Weights of a small transformer language model: width 192, vocabulary 8192.
MLP neurons of a small language model. Each row is named by its layer, matrix (down: output weights) and neuron, and shows model dimensions 0-191. Each number is 128 + 24 x the weight over its row's rms, rounded and kept within 0 to 255. Numbers have three digits each.
Before each neuron's rows, "fires before" lists the tokens most often just after its 100 highest values on Wikipedia text that the model never trained on. A number after a token or word is its count.

fires before: " |" 22, ";" 19, "N" 5, "L" 5, "ri" 5, "-" 4
L8.down671:121155136108156121129143125147148133121138131133107114068091151131148110150134158151143159065129094124121134111108074132100132118115135111145116140137132141122144116122150111120144132128145145100172069086111105136107107126122126136087119114131117120155149138145162158123079163142101123088118137107074110103143151105073124112136156112080148126177121135087106132142173132115109101105154156166130145143174132092086134158119131154101145117167116102134095117101078126091096094123123154152100140142142126113124141164119124096120140124106147089132148119197140081142122127164168122114

fires before: " as" 30, "." 17, ")" 9, " in" 5, " (" 4
L4.down23:105115147134133110107106169151100159169107087060138118096097107149106132131107114149137129108118128133137143099106088122128088152139152130084139142121121133104084134146220110132105119112152090112136166168108082121118110126135160128131141128131126109154118128115136090110146140151133141140110136150107159140132104141187125135118168141134064157163102102097136136099113121109145108105160157127103125098129128100150121147127156143096107155094143146116107142140106131166165123162149142164101123116114160129138136093122081114131122140148095103119089122106151136129151082114147192129

fires before: " 0" 31, "\n" 11, " 2" 6, " 1" 5, " 3" 5, "\n\n" 4
L3.down172:122110151149126120156145111106153125132106146159128150160159141141127138143136138127104129158119129112127126175126132126128137093135140113113132082112131109163145079114144189138093131095112116132113173148114112143161127128111133119046088147105083130158112132132131096124107167085088087098140130151156112138167156120120145159106076137144095137107082132167095138117128095186129116131150136124120108095130134140135171139173188113137161109152165125124124118134141133132110093154138140091118127130134097093142108108096101122076100091138133108157124130156130153171145088113158130139

fires before: " |" 31, "." 9, ")" 6, ";" 5, "4" 5, "F" 4
L4.down474:134156144172105121146138133147163143102139144099110103133096156167094088134144118136151163145119141148133162146110148093117141119154121141100135162134127110121186162099126086204100140142121143109117094151139129156104113134110132136146147090147095092157130120089125120156114159106167142097130125067154140165129120083121119112134155117106111149126120106154136149131146126120144097128131106128158131129125078141153070105143189118093116089113118162112073069125147131139134111124121100108126087087099112107090114141123125146085125149134169124101123133136150162132111138149119139128

fires before: " of" 37, " in" 11, " as" 4
L3.down601:120124158137105138054143180162118085143143145143122134161122137144117120052111127112159141129134105122112119150104113121166144140146123103156141079109114118155134121152142162156127122169124113102115138136133092165157079112114117084077092117132151155106119127142108156108121121141124141100150136115109150096161170109116173115121128126137111084141106102123125148137137127117174098142114076126117087145172107118124123134126106107148129127144153130156128117119150118122130127144176152131106171173103112154099120100064115123187112081130124104107127162146135111110115129114083154118

fires before: "-" 45, "\n\n" 10, "\n" 9, "." 7
L4.down530:090122142159099134151126108122117124149178165126116112128134112163101128148087093151149118121137101112146127168168135103126133144109124116127125117102110102088139126179107112117108120126088116093100140134096124162214154176105116153128110097119147143125159130087157113144119148103115139133107163134141127079115132084150121125081155122168141115101113108122147125161130112128132080064104155127118099144135140137123087150140096086099076096136136115157137149106140151066103103150132101122097108138122140104113149108141127133132118176118102119058142116134103131122129132108138132123

fires before: "s" 25, "N" 13, "aged" 7, " of" 5, "er" 5
L2.down352:113088125129094132131182152108135139151129121134139145128125122137149092154141114094109139136126129108131126138083127149139100128095122144136087150137113104123089103046108127160161102093114122150150109145131123099114184119131140118101128107143147130164101125125123148098119125126071132134154115120114106131160114108100106125098119128093116116107128140154137158111114146172163114141141147110107110070148118124116117179158120139149142089196155172168153146096185136127147147128129142135145129109080108120147160072099133118129102122170067111132124112163120090151148113121145102141

fires before: "=" 38, "\n\n" 9, " The" 5
L8.down568:116150108140149131168137119100135119067108121138139109107127140123154114123119153101157115177162136137159130127105144098145125064126130129113121100162130138132151107114161130126117124133167163113093132154144120129110130133091160120111146112171120125160131120086156147102128154132094140159128138127119097131130117108120112129116168099128101152152102075115118153103156113131103095114237105153116119112108110115123147127128153126132078118088159086127087152150111115119113115065130051168125113094106123143129136128119121113164128134129155124090186099131157119125143120133124123119

fires before: "=" 99
L4.down321:085107113126124124154159118101123140112119096086071111108106161157079112138132143139153148157151086113151147123134133131160171113126143094132162084147133164137090130139145124108149148144138166145134150141111135132121144071162102110142113181118138138136131116136133120161150118139162153124172125122128064097073106115135149153122136180105162132131163129110113089086115109144151129150070109114121122109133124147180121186128105126113140135116120083126173112102139142158144171127135124155150151119158122130109101120136092092119134101108132117146098109175134137125129160149124095103

fires before: "=" 60, "fl" 4, "-" 4
L2.down135:135135105104107150119097119143146114135126164069137123182134100108125116143143162147115117196153068114103179164122138112121145152120157113158157143152113185105079091162121155119161134116138164121112114137133115125168127127113117163124140119121121119150161112131119138125135122128147133095163136156161185107146131119166163131169099127103109122118139144077111135117118102130115129120145132146116178125108140113094117144147120172117137131129092120108142183157115130159139175127146112166145091116140170124113160133138170149152130110158110115120100147153163125153160087162134104105

fires before: "=" 49, "\n" 33, "\n\n" 13
L2.down356:152136109084138081187186142154117149135128151128112093119126121093117105090102102138096169090148159139111157119155164122125134109044143097119117122172170164124121116148135134145118092138120090106143113158141112156106061126126143131119160076164151097111145130109110085139138156151112137160140148119123113153114143130175179095125149120128120127141146098091108120133120144115143136121166132109134102110107102132175130109126125164114180127087097120126141139119138098138156155133116132116104130129107132124094140101099091136140117156121110112101122122119167092157136109119111147115

fires before: "\n" 63, "\n\n" 32
L2.down631:096142140148112106165131152094134151167139142126128123123101115147174124139129139159127094125115064090178156116116108159125126162100097113111142142117137106136123114155094104127107162107121113145079125152114144130106089116132145190141102167123096206152078147114111133130130142125149111117103148108146118148122117071158163122094107128120134095110107095145098154117121128129141093155159120146089087149171110096136153082101118148143119130128110126118136125167132161124113128100088123147147168153140115175178122089114129154126139132132117116122117143178117153127154138099152110120

fires before: "=" 46, " the" 7, "\n" 4, "1" 4
L2.down94:179127110131102149154115163140142123139168102147081134101144094095154129143134132125134131112181121108119141105149131148117132156112099105133131164137117116133161083171104151119074095116135130085112094100154161116129146104115125145132110161185196135109076110120164107100116100149096144108136118123142126083091174102134123106174131147113144130155121144134126139125153113101110152158141101136140137112138149129147134148143115146088125159137138116079145160123106123078134118102148141145120102166111136114119165120138105139153121141166125137062149099143122163139155121157122175167